Part of a small language model's weights: tied embeddings.
MLP neurons of a small language model. Each row is named by its layer, matrix (up: input weights) and neuron, and shows model dimensions 192-319. Each number is 128 + 32 x the weight over its row's rms, rounded and kept within 0 to 255.
A block is one neuron, or neurons of one layer that tend to fire together. After each block is what it responds to, as a language model described it from the Wikipedia text at the highest values.

L7.up142 [ 43 148  77 136 144 140  94 145 139  84  88 142 117 121 107 134 156 115 134 140 155 122 146 181 106 133 113  75 201 146  98  92 146 135 160  93 103  81 199 121 100 166  78 160  80 106 124 126 103 110 166 112 104  90 101 167 100  95 176  97 102  62  85 135 111 137 121 125 179 102 125 192 140 116 127 116  97 107  86 170 141 125 174 154 162 121 125 102 125 144 153 148 105 135 146 189 134  96 119  79 158 122 112 138 132 137 142  72 135 159  87 175 134 114 177 221 139 151 111 148  80 129 107 104 128 117 109 119]
L7.up587 [ 79 101 179 132 149 125  98 141 161 139 179  75 152 182 154 124  99 123  51 129 156 123 177  75 131 123 144  60 159 128 115 130 129  95 191  84 118  71 111 119 165 115 131 124 143 195  97  99 118 115  74  79 151  93 154 132 119 104 119  93 142 204  85 108 138 161 125 120 117 106 136 101 137 159  76  91 119  71 122 147 143 101 118 124 133 182 140  88  88 149  99 147 187 120  88 127 125 165 131 112 106 136 114 139  19 152  76 148 114 153 116 182  41 137  72 156  70 152 168 154 123 137 150  87 153 138 161 102]
L7.up647 [ 76 124 141 112  67  94 130  60 144  96 126  99 105 114  67 167 144  88  85 144 166 133 130 117  67 115 111  73 133 123 127 122 112 105 208 101 165  72 118 160 112 212 106 123 100  93  88 163 143 111 177 116 152 130 138 163 147 109 128 128 137 118  71 135 110 128 127 102 124 105 207 139 126 116 156 184 191 151 116 141  96 113 139  89 170  92 129 135 162  96 137 107  52 112 108 119 138 202 173 128 141 147 105 144 142 156 110 175 112 141 144 108 111 122 163 192 105 136  63 164 106 133 117 102 107  87 146 110]
L7.up1071 [106 136 122 128 130 142 122 133 120 118 172 139 120 139  80  75 159 126  39  93 152  65 201 139 141  74 114  78 149 152 103 201 130 108 103 112 116  47 137 124 147 151  28 122 119 113 200 115 109  79 155  96 125  23 105 188  94  96 142 110  71 109 103  70 156 173 180 117 125 146  94 101 147 106  66 142 130 123  97  73 133 176 145 118 149 103 144 112 151 104 131 103  95 156 183 201 109 130 127  75 147 141  87 139  96 140 100 103 168 119 103 137 110 117 153 179  90 139 125 173 114 119 184 121  68 152 135  94]
Place-name lead-ins. Function words in geographic location phrases that come right before a place name, such as the in along the Chunky River, on the south side, and from Heidelberg to.

L7.up400 [152 146 133 144 154  36 141 167 119 145 164 120 198 146 143 128 104  94 129  35 160 144 178 143  98 142 141 157 129 110  82  82 132 164 138  90 121 119 107 158 149 127  81 128  94 164 113 142 178 152  90 170 148 113 124 116 133  90  69 131 106 140 149  95  74 162 117 148 159 146  46 123  72 135 185 149 139 170 185 139 116 164 140 135 105 131 115  88 179 110  63  96 165 131 117 122 187 164  44 139 161 123 124  98 150 138 123 157 183  91  96 167  88  85  71 129 180 160 101 107 146 104 111 118 141 112 142 146]
L7.up401 [126 132 162 109 114 120 155 155  85 139  97 142 113 101 130 112 116 121 115 139 114 134 137 118 128 137 122 104 104 118 104 159  98  82 107 177  83  87  92 181 165 109 122 165 117 104  99 129  88 167 130 141  79 135 153 152 118  66 118  95 179 136 161  82 111 175 141 146 133 172 138 118 155 155 144 117 126 101 135 113 118 183 164 161  88  78 113 140 132 170 136 130 147 101  87 152 148 165  64  65 138 206  96 108 107 114 140 129 119 100 101 123 120 100  67 173  72 136 163  87 112 131  94  84 147 133 142  98]
L7.up706 [128 120  86 127 121  62 178 112 112  70 134 182 110 161 144 133 136  79 143 115 152 144 115 103  59 110 112 182  82 159 137 202 140 170 121 186 110 113 125 194 164  88 138  56 152 121 158 132 185 109 205 148 170 130 161  74  96 114  59 117  62  90 116  89 131 118 136 120  95 122 162 121 145 125 126 146 123 147 108 150  65 133 164 142 118 100 113 119  79 159 148  84 152 137 102 116 110 107 105  82 112  98 184 137 104 103 153 170 175 102 164 119  83 106 197 117 112 149 111 145 125  85 145 108 166 105 109 103]
L7.up900 [ 93 143 140  99 117 117 155 113  84 135 145  88 158 149  82 108 101 143 159 183 173  85 120 121 125 132 106 104 155 102 129 144  87 125  88 193 100  72  75 131 100 131  88 109  97 134 129 164 178 119 155 125 156 104 170  87 118  85 105  33 153 138 151  70 151 110 158 136 151 139 136 151 123 137 121 138  82 103 162  65 119 201 139 133 138 119  82 132 110 103 127 126 149 169 174 177 141 118 123 100 111  83 129 120  62 199  96 137 142 120 177 132 112 136 151 139 126 154 149  73 130 141  92 158 133 145 138 146]
Determiner after temporal preposition. Determiners and possessives (the, his, its, their, 's) right after a preposition opening a time or circumstance phrase: "Following the", "During the", "By his".

L8.up119 [124  88 144  67 109 176 163  68 146 127  94 111 134 122 167 126 112  93 145 128 103 139 159 126  75 182  97 160 126 104 103  98 122  94 163 184 111 115 128  85  70 119  93 114 117  80 207 110 205 126  85 142  76  83 189 112  93 128  96 184 144 103 153 199 141 106 143 102 126 141 213 151 149  99  89  91 111 117 147  90 122 145 103 109 178 145 131 132 129 170 105 198 149 149 163 125 112 196 191 132 150 130 110 129 138 163 168 139  79 148 156  95  90 118 155 172  89 143 109 161 124 163 128  86 109  91 146 131]
L8.up521 [134  93 156  71 140 165 157 175  81 162  94 180  95 156 118 127  95 118  99  93  70 132 112 108 132 155  67 107 125  77 121 124 138  96 130 108 120 151 172 168 149 123 161 130 113 115 149  61 112 115 112 176 129  83 143  92 103 137 202 123 145 137 149  96 137  90 117  74 148 142  95 195 218 173 145 180 116 143 100 117  95  54 153 117 151 130  68 132 148 147  99 138 107 109 109 105 122 135 173 130 151 135 201 144 148 137 105 210 144 106 152 166  84 154 172 113 100 111 118 113 117 166 182 132 109 167 152 119]
L8.up775 [ 77 171 134 108 145 153 138 114  76  61 139  89 148  87  99 154 122 117 148 120 163 151  98 120 171 152 141 173 106  88 198 142  98 110 115 133 190 196 170  79 120 119 185 138 205 127 118  70  71 103 131 108 144  90 126 129 103 196  93 143 106 141  79 147 105 124  57 167 152 126 161  99 153 140 122  45 197 117 139 133 116 111 100 138 152 141 132  77 155 132 190 154 144 149  96  73  87 108  86 118 108  89 139 118 130 156 133 173 112  87  73 164  98 159 149 110 161 171 116  97  74 130 155 162 147 147 113 146]
L8.up989 [177 146 133 151 103 116 187 137 114 136 132 184 147 148  98  97  79 186 130 111 102 133 135 124 170 159 148 116 104 116 115  55 106 156 140 103 155 110 129 131  89 119 122  91 125 183 167 110 155  92  95 115  78  71  86  83  96 114 111  98 180 158 128 161 151  71 120 135 120 165 124 100 179 126 138 123 152  85  95  89 165 130  65 147 145 101 114 116 107 137 145 115 178 125 205 138  97 167 158 136  98 158 156 110 103 141 117 104 108 107 112  83 125 128 153 111  95 158 139  97 137 167 155 175 157  84 180  84]
Name starts and table pipes. Two groups: the opening capital-letter piece of an uncommon surname or proper name in lists and credits (Slater, Szyszko, Smerling, Cruft), and pipe separators after numbers in wiki tables.

L3.up135 [147  96  68 142 171 124 165  98 104 124  93 165 164 151 122  54 137 143 142 127  65 174 102 101 169 101  90 100 130 137 168  88 145 205 115 119 105 110 102 143 127 137 140 106 137 142 142 151 105 111 157 111 128 158 105 103 124 151 160  88 167 125 111 152 101  53 105 165 106  77 141 117  99 121  98  62 124 148 117 116  85 182  79 157 141 127 103 139 119 151 166 138 151 107 146 208  84 159 152 141 117 134 195 159  97  73 127 150  93 109 181 101 123 159  77 147  87 134 130 184 122 137  79  72 146 122  70 115]
Mid-name subword pieces. Word-piece tokens inside personal names, mostly non-English ones, either mid-first-name or the start of a surname, e.g. Gonzal-o, Vlad-y-slav, Joachim Nag-el.

L8.up65 [ 99 158 151 156 139 113 119 132 132  89 108 120 143 164 103 156 119 106 105 123  90  92 183 106 136 128 150 113 151 143  67 155 141 141  88 132 111  96 168 154 127 226 126 110 101 151 117 166  61 112 118 144 100 135 142 141 150 100 110 132 132 151  95 164 171 155 110 108 170 122  83 116 142 137  73 124 155  78 125 166 161 130 144  72 187 158 159  89  99 115 136 152 142 112 146 227 157 127 110 110 165  64 137 108 149 100 134 118 125 105  82 168 100 133 161 121 131 123 119 119 127 130 118 131 106 161 108 102]
L8.up148 [147 158  74 138 123 121 185  95 119  85 156 148 126 115 138  96 112 149 156  87 125  79 164 170 109  86 145 121 142 145 176 144 145 177 130  94 132  84 165 188 181 130 138 146  73 160 141 163  97 112 145 110 137 129 203 170  97 120 161  91 115  51  86 136 132 129  98 117 110 149 164 158 110 154 132 126 124 145 108 139 107 132 146 139 147 143 116 170 189 121 116  76  96 132  94 135 104 182 172 160 181 148 128 184 137  61 140 161  73 118 102 131 141 210 102 100 136 153 135 164  70 109 115 147  60 115 152 157]
L8.up308 [114 120 175 189 129 170 133 141 123  83 213  93 131 118 101 103 118 162 128  99 141 133 213 150 109 131 129 140 110 105 167 147 183  83 142 141 142 116 178 134 144  92  74 137 121 169 154 169 182  92 144 124  94 113 132 104  97 129  99  53 144 106 150 132 105 187  48 155  85 131 139  72 166 102 159 158 148 153 126 140 141 153 178 146 155 183 116  93 131 112 142  76 136 125 139 201 192 170 112 149  53 131 115  76  58 118 165 116  81 164 123 138 160 161 182 107 118  93 186 143 130  50  95 145 141 135 140 108]
L8.up953 [ 50  92 145 119 124  96  96 113 176 165 156 110 111 129 152  75 116 133 104  79 135 117 193 133 101 179 115  56 141 172 107 120 211 101 126 126 127 126 104  98 135 159  90 115 108 113 167 137 117 150 199 218  79  84 141 193 139 149 109 142 148  74 136 143 176  71 104 157 132 154 148 131 115 165 145 155  91 144  56  77 117 108 124 140 143 117 118 121 124 121 223  80 149 155 126 100 201 143 152 107 153 117 109 132 174 149 188 137 167 159  92 112 106 142 162 127 121 143 130  92  68 152 132 161 138 177 104 131]
Connectors inside place names. Connecting words and dashes inside compound place or railroad names, such as Belfast and Moosehead, Sacramento–San Joaquin, Stockton-on-Tees.

L3.up1164 [149 110 153 103 150 117 162  85 122 113 116 114 120 193 120 211  89 162  99 142 153 165 161 121 149 119 107 110 156 120 172 120 116 130 101 170 147 121  86  83 182 169 100 140 169 171  73 126  52 109 159 114  68 169  74 149 134 118  86 117 131 104 120 116 135  84 115 110 169 118 119 135  52 115 152 149 105 146 140 126  85  87 152 113 190 103  96 141 139 105 183 136  82  62  80 176 131 120 201 149  60 139 157  49 145 144  81 161 106 120  87 117  54 161 144 119 155 148 188 147 143 204 132 129 133 133 140 114]
Complement preposition after verbs. Prepositions or "to" right after a verb (often passive) that takes an action complement, as in forced to, accused of, tasked with, prevent from.

L8.up101 [108  59 131 105  59 109  94 131  96  98  76 162 170 199 165 172 138  88 128  96 179 106 127 129  79  78 128 105 101 167 160 115  88 104 112 166 153  96 187 154 161 171 121  88  73 153 128 121 180  86  98 136 143  97 149 130 194 138  82 130 103 147  62 171 143 128  93  98 101 134 135 146 149 112 134 116 137 175 144 221  92 199 157  90 119 142 130 121 150 142 127 155 115 185  99 110 177 106 111 106 145 105  96 119 146 130 146 129 177  93 102 125 117  79  90 167 123 180 159 104 119 165 148  99 112 135 148  92]
L8.up277 [117 193 154 132 144  46 119  84 142  97 157 125  74 177 114 157 171 136 148 128 157  76 170 116 137  97 104 157 147 176 180 155 160 142 145  70  75 158 142 142 174 126 117 137 120 137 140 122 105  87 102 113  96 104 109 139 117 138  88 116 212 112 131 138 108 169 124 144 103 128 117 144  95  85  95  88 129 185  84 116 181 134 108 169 129 186 157 148 193 114  68 110  93 202  93 162 149 101 143 127 102 136 101 170 112 170 164 118 204  61 108 152  92 142 121 143 133 132 117 172 149 128 146  97  85 139  79 174]
L8.up720 [142 114 102 126 156 128 149  87 114  78 200 160 107 188 122 166 144  80 128  75 172 124 148 160  90 166 175 130  93 121 104 112 147 168  45 148 109 139 146 179 149 118 128  77 113 183 100 162 126 159 122 102  90 111 121  52 134  59 102 113  84 149 102 133 141 156 125 118 159 120 100 132  59 152 106 181 193 135 191 167 129 189 117 134  91 137 134  79 122 129 148  95 185  93 123 139 106 109 114  97 102 109  96 181 106 146 123 184 145 106 116 108 156  58 124 157 131 152 139 166 131 152 136  92 151 115 176 131]
L8.up779 [187 128 111 139 143  80 127  71 124 133 126 176 103 119 166 138 226 126 152  88 124 131 137 185 117  85  98 149  82 162 178  79 110  97 104 177 103 195 173 105 170 103 113 134 133 111 121 113 160 132 117 137  93 152  68  89 133 101  72 157 111  63 123  85 168 143 124 148  83 125 135 144 142 136 151 166 120 210 125  93 122 170 181 118  90 148  96  78 100 102 149  98 124 119 106  85 158 103 146 128 104 134  63 102 109 108 142 100 117 159 189 143 149 129 160 139 130 136 161 207 147 150 103 125  38 124 144 152]
Legal accusation phrasing. Prepositions and function words right after legal or criminal verbs in biographies and news, such as arrested for, charged with, jailed for, accused of; weaker on scattered other words.

L3.up822 [ 70 157 123 104 168 136  96 116 162  74 122 120 112 128 119 124 126 114  88 100 128  66 141 151 148 103 139 150 129 118 167 202  96  98 120  83 120 123 188 101 137 149  99 103 183 172 144 140 130 143 142  74 143  37 120  94 154  94 103  82 122 125 143 188 140 114  81  89 130  93 143 197 132 123 137 174 156 144 141 129  94  99 168  92 110  84 126 100 145 127 101 122  91 158 117 177 185  93 150 134 181 109 130 136 107 124 174 157 169 111 119 119  79 124 161 146  99 131  74 160 115  94 131 123 131 114 109 123]
Route and direction prepositions. Prepositions and arrows marking a path or endpoint, mostly in route, railway or road descriptions, such as from X to Y, between, via, through, ←.

L3.up1117 [115 127 106 100 135 117  94 139 150 105  95 161 119 117 136 133 143 103  61 122  79 140  73  57 113  80 211  96 143  72 137  40 102 134 116 184 131 134 193 115 100 134 181 169 105 156 123  95 134 145 132 111 113 157 131  64 108 136 122 216  95 119  79 165 166 134 167  59 128 102 115 156 108  77 133 105 113  32 206 162 139 123 135  82 120 134 136 130 149 187 161 162 177 123 196 142 139 118 110 132  92 127 117 104 138 123  57 148 134 121 119 166 145 112 171 152 154 152 135 179 102 150 114 119  84 125 127 139]
Proper-name final word. The last word that completes a multi-word proper name, such as an organization, place, event or title, as in Energy Center, World Bank, Liberation Army.

L3.up551 [147  63 122 125  88 111 147  77 134 121 124 107 141 181 131  89  96  93 124 114  98 164 141 159 151  94  96  49 143 147 122 133  89 148 131 142  96  92 154 174 102 163 138 182  87  68 130 152 175 128 144  99  62 147 107 147 140 117 117 137 160 140 142 126 115  97 138 138 106 101 155  99 129 133 120 150 159 126 100 164  98  70  83 150 132 152 219 102 209 187 100 127 133 139 114 105 144 147 138  98 137  96 151  97 109 117 113 159 140 154  92 164 120 101 142 133 116 138 112  86  96 169 161  96 117 105  72  95]
Word-initial capital fragments. First pieces of split capitalized words at line or quote starts (Sal in Salernes, Lyman, Variety), plus of or to after nouns like possibility, choice.

L7.up148 [142  59 116 125 165 156 135 157 177 149 123 166 169 124 148  91  86  99  66 112 143 129 120 112 128 104 136 134 155 103  93 165 194 159 181 106 133  96  85 116  90 130 141 128 136 136 134 105 124 158  82 126 106  95  94 116 167 144 138 119 125 119  69 201 140  87 110 168 119  97 131 125 211 113 118 160 128  66 160 170 156  97 132 103 115 119  88 128 158 140 134 136 138 177 127  84 126 139 159 121 134 171 186  66 166 114 178 195 144 121 147 111 180 141 167 121 156 117 167  84 114  95 151 130 132 182 116 132]
L7.up218 [132  56 128 159 149 192  94 150 160 155 137 109 102 133 103 139 139 104  95 124  86  90  31 170 144 165 127 143 138 155 154 104 126 162 143 137  84  93  71 107 149 182 111  79 193  90 137 103 160 161 145 163 134  75  97 155 138 162 100 110  93 104 143 113 139 112 110 117 114 137 131 134 150 166 115 188  58 108 142 102 131 142 156 154 165 116 115  87 126 125 161 135 198 137 149 120 158 158 137 163  73 120 117 129 185  79  82 112 148 111 125  90 124  62 126 129 144  72 130 124 142 122 181 123 151 126 102 125]
L7.up556 [134  72 113 181 108 156 146 142  90 109 153 154  72 148 119 143 183 210 127 114 118 143 115 119 102 167 104 127 175 128  63 140 164 115 132 157 166 119  47 114 178  95 162 130 122 167 115 115 181 101  43 117  93 125  59 140 137 122  87 112 191 112  92 118 148 167 129 121 158  47  93 156  79 147 130 137 118 130 213 142  81 131 145  71 179 145 112  81 117 126 180 136 136 128 131 135 100 105 126 139 134  95 111  73 115  64 151 114 117 125 140 107 115 106 165  91 119 155 156 171 119 173 100 124 163 137 115  71]
L7.up1150 [103  79  72 139 148  98 150 197 149 153 189 117 101 122 131  62  95 121  73 141 111  73 177 153  82 136 181 118 139  98  65 124 149 153 163 111  90 124  92 166 125 129 176 156 108 133 145 119 143 149  73 139  89  95 152 148 109 138 163 179 180 130  82 118 142 140 102 204 171 154 113 130 145 117 109 208 112 178 159 104 113  75 112  70 141 153 128 157 177 149 150 106 110 178 165 113 110 120 134 150 151  96 103 122 136 101 124 151 147 115 131 137 158 106 139 125 167 111 116 162  71 138 135 163 189 127 124 115]
Initial capital of names. A single capital letter opening a proper name, title or quoted term, often after a quote, parenthesis or first name, as in W(anna), L('heure), R(ijksmuseum).

L7.up12 [ 97  96 103 113 144 119 171 131 142 131 161 150 176 119  93  79 110  85 151 117 140  89 111 100  58 116 125 154 117  83  95 209 183 118 117 113  81 112 143 146 188 126 104 137 100 149 157 144 115 112  74 156  91 134 201  40  67 156 109 110 101  84  76 130 155 110 123 102 117 149 138 140 100 157 151 135 128 108 122 193 164 160 146 117 156  94 111 101 119 131 124 119 135 155 141  72 175 113 111 156 141  62 141 138 112 125  88 157 117  78 125 149 106 185 154 152  85 189 153 161 131 152 191 103  75 132 204 133]
L7.up115 [ 83 153 103 165 134 104 122 102 147 136 133 123 123 156  68 131 127  40 168  92 176 149 206 170 148 113 136 103 160 182 130 108 137 134 115 134 101 113 135 170 140 181 156 100  94 164 160 130 170  63 136  54 129  76 105 139 166 156 114  87 143 111  65 110 158  90 141  83 105 161 121 109 160  84 167 101 134 125 104 130  90 113 126 142 128 188 148  72 136 180 117 112 120 117 125 138 144 147  66 106  98 170 161 113 111  78 101 159 118 144 147 110 148 119  92 147  95 135 130 182 120  78 131 106  85 132 143  97]
L7.up712 [165 109 103 128 109 100 114 170 111 171 116  81 140 123 124  83 103 113 110 108 143 146 125  41 114  60 144 179 144 116 108 188 154 116  85 207 183  84 154  83 135  91  91 104 137  95 132 125 134 119 106 135 194 137 153 122  86 166 107 130 112  60 118 114 114 130  74 105 125 152 167 173 177 177 143 150 165 129 158 167 166 112 132 137 154 112 123  79 112  73 165 138 112 111 155 107 150 117  87  85  92 109 105 138 110 162  95 126 133  75 156  73  45 106 181 146 139 182  85 127 123  88 151 135 122 134 124  80]
L7.up1129 [ 81 105 150 121 129 104 102 125 115  89 172 155 173 134  88 136 148  75 171 152 123 141 113 130 111 126 138 137 107 131 144 140 112  70 116 108 134 123 125 154 142  32  92  93 148 117 111  98 121 102 128 108 159 140 203 136 106  85 126 143 160 143  91 171  90 158 120 176 140 114 143 166 121 136 151 109 171 187 100 162 134 176 161 128  97 155 119 176 134 109 143  77 164 124 131 126 194 138 112  77  93 147 139 132 103 126  84 178 181 125  98 168 192 133 145 119 163 191  85 133 148 110 112 152 159 149 146 133]
Abstract process nouns. Abstract nouns, often -ion/-ing/-ization endings, naming a process or action, usually after "the/a" and before "of": evaluation, redistricting, acquisition.

L8.up152 [111 119 118 172 128 142 126 129 155 182 145 147 111 111  98 146 190 165 141 192 131  75 125 139 135 153  58 120 182  67 172 119 170 124 166  91 102  98 117 117 162 157 109 137  91  70 153 194 109  88 124 177  99  80 143  85 143 161 102 121 128 162 160 124 142 202  77 137 117 164 136 158 141  84 115 122  87 132 111 100 130 180 164 129 116 148 153  76 171 142 166 123 124  65  92 147 112 135 129 159 168  82 114 141  95 157 152 125  80 138 121 117 208 139 125 155 123 124 104 137 131 103 115 117 115 123 160 151]
L8.up275 [ 93 119 165 146 129 163  82  72 116 197 133 162 122 128 159  98 110 187  87 154 131 112 140 165 157  77 111  40 115 145 163  72 159 179 235 148 111 132  82 166 162 136 124 141  92 142 139  83 152 127 150  82 122 150 115 134 112  97 128 118 113 159 105  85 147  90 185 107 127 205 148  94  77 110  78 122 129 170 144 104  96 165 116 169  83  95 135 123 162 158 151 135 119 147 102 117 177 164 181 150  67  80 113 144 142 168 129 116 118 137 174 143 154 131  81 113 120 114 157 115 128 116 125 136 130 116 162 133]
L8.up320 [110  79  96 130 157 120 156 181  98 192 139 194 120 159 111  86 105 149 139 126 158  91 123 124 175 144 108  95 183 141 165 127 135 111 103 160 120 108 103 158  93 129  75 123 132 109 184 112 157 186 116  30  80  92 177 151 137 107 133 151 148  96 152 144 172  94 108 158 162 161 139 118 167  64 123 129 120 141  78 120 109  72 155  78 140 110 129 176 134 151 132 154 108 137 116  95 138 187  73 142 122  55 163 114 132 175 103 194 163 100 151 122 144  89 112 157 166 112 152  70 125 108 117 104 165 111 106 133]
L8.up344 [164 120 162 185 173 124 175 133 175 101 116 173 139 132 118  92 183 118 161 207 135 108  97 162 171 182  69  64 107  98 136 113 154 160 127 136 149 101  89 125 199  91 127 155 121 134 147 144 115 146 159 122  80 132 142 143 103 183  77 109 129 131 183 145 120 148  71 142 106 141 201 156  37  73 159 157  79 121  99  92  86 175 169  81 112 126  94 129 104 125 169 163   0 122 172 144 156 103  85 111 124 125 123 123 140 106 148  62 130 130 149 112 122 112  87  64 151 154 114  89 133 148 117 136 105 144  88 194]
Foreign personal name pieces. Word pieces inside personal names, mostly Slavic and Eastern European, in tables and lists, e.g. Ivica Mornar, Biljana, Petar.

L8.up79 [104  93  52 103  97 152 111 113 139  83 149 107 127 130 140 124 133  38  93 119 126 155 166 146 109 110 104 136 107 114 141 108  52 145 199 112 159  77 110 128  71 154 114 108 107 150  58 139  79 167 177  96 135 150 158 123 150  98  49 137  92  43 139 108 141 127 167 171 122 103 203 152 116  97 133 112 144 124 128 108 102 136 188 117  96 157 123 164 129 136 111  50 173 106 156  95 162 126 104 179 140 114 148 125 158 110 142  85 147 159 134 118  62 158 128 200  91 128 180 113 138 132 138  71 128  90 153 118]
L8.up447 [128 106  83 137 154 136 141 131 142 175 108 115 140  84  98 139 135 140 152  77 132 117 187 118  90 102 186 124 104 112 137 143 152 112  70 103 133 132 116 123 137 161 122  87  78 155  98 126 168 100  83 146 132 187 161 105 192 188 154 188  84 152 117 133 129 150  61 133 154 152 131 106 148 123 116 149 107  89 171 174  84  65 204 177 104 180 134  74 160 159 143  55 155  99 154 171 144 146  57 104   0 124 165 159 137 162  60 133 124 111 132 147 113 159  83  73 145 179  89 120 128 133 156  82 143 177  96  92]
L8.up451 [ 94 127  44 129 134  66 127 126 121  91 144 121 148 149 166 114 162  45 107 102  84 123 164  93 103  87 174 161 107  99 141 109 125 165 111 182  47  76 113 170 150 131 107 122 162 140 143  83 190 131 112  87 123  98 165  82  82 115  70 108 163  81 177 152 141 112  99  95 109  76  78 176 100 101 115 107 143 119 130 171  88 149 140 135 150 113  65 145 102 147 127 121 126  96 137 162  77 109 134  55 116 110  78  81 132 145 114 118  50 115 166  89 110 147 140 143 126 173 158 195 128 120 117 133 130 167 133 132]
L8.up877 [129 121 125  87 108 115  85 102 153 174 116 141  62 106 126 143 173  92 125  75  89 143 149 149 125  83 146  98 123 127 117 131  96 149  80 166 142 146 129 124  96  90 143 189 116 154  99 115 180 140  93 143 109 158 156  99 119 144 141 106  80  70 148 129 122 232 106  88 143 154  62 195 133 129 161 191 131  95  90 135 106 107 155  79  99 225 108 124 157 148 109  78 110  92 190 120 139 118 107 133 144  86 103 116 144 111  73 115 120 130 155 140 159 131 103 152 129 138 178 159  70 108 197 116 141 120 134 145]
Middle words of proper names. Inner tokens of multiword names of organizations, programs, laws and venues, e.g. Federal Waterways, Presidential Libraries Act, Credit Union Arena.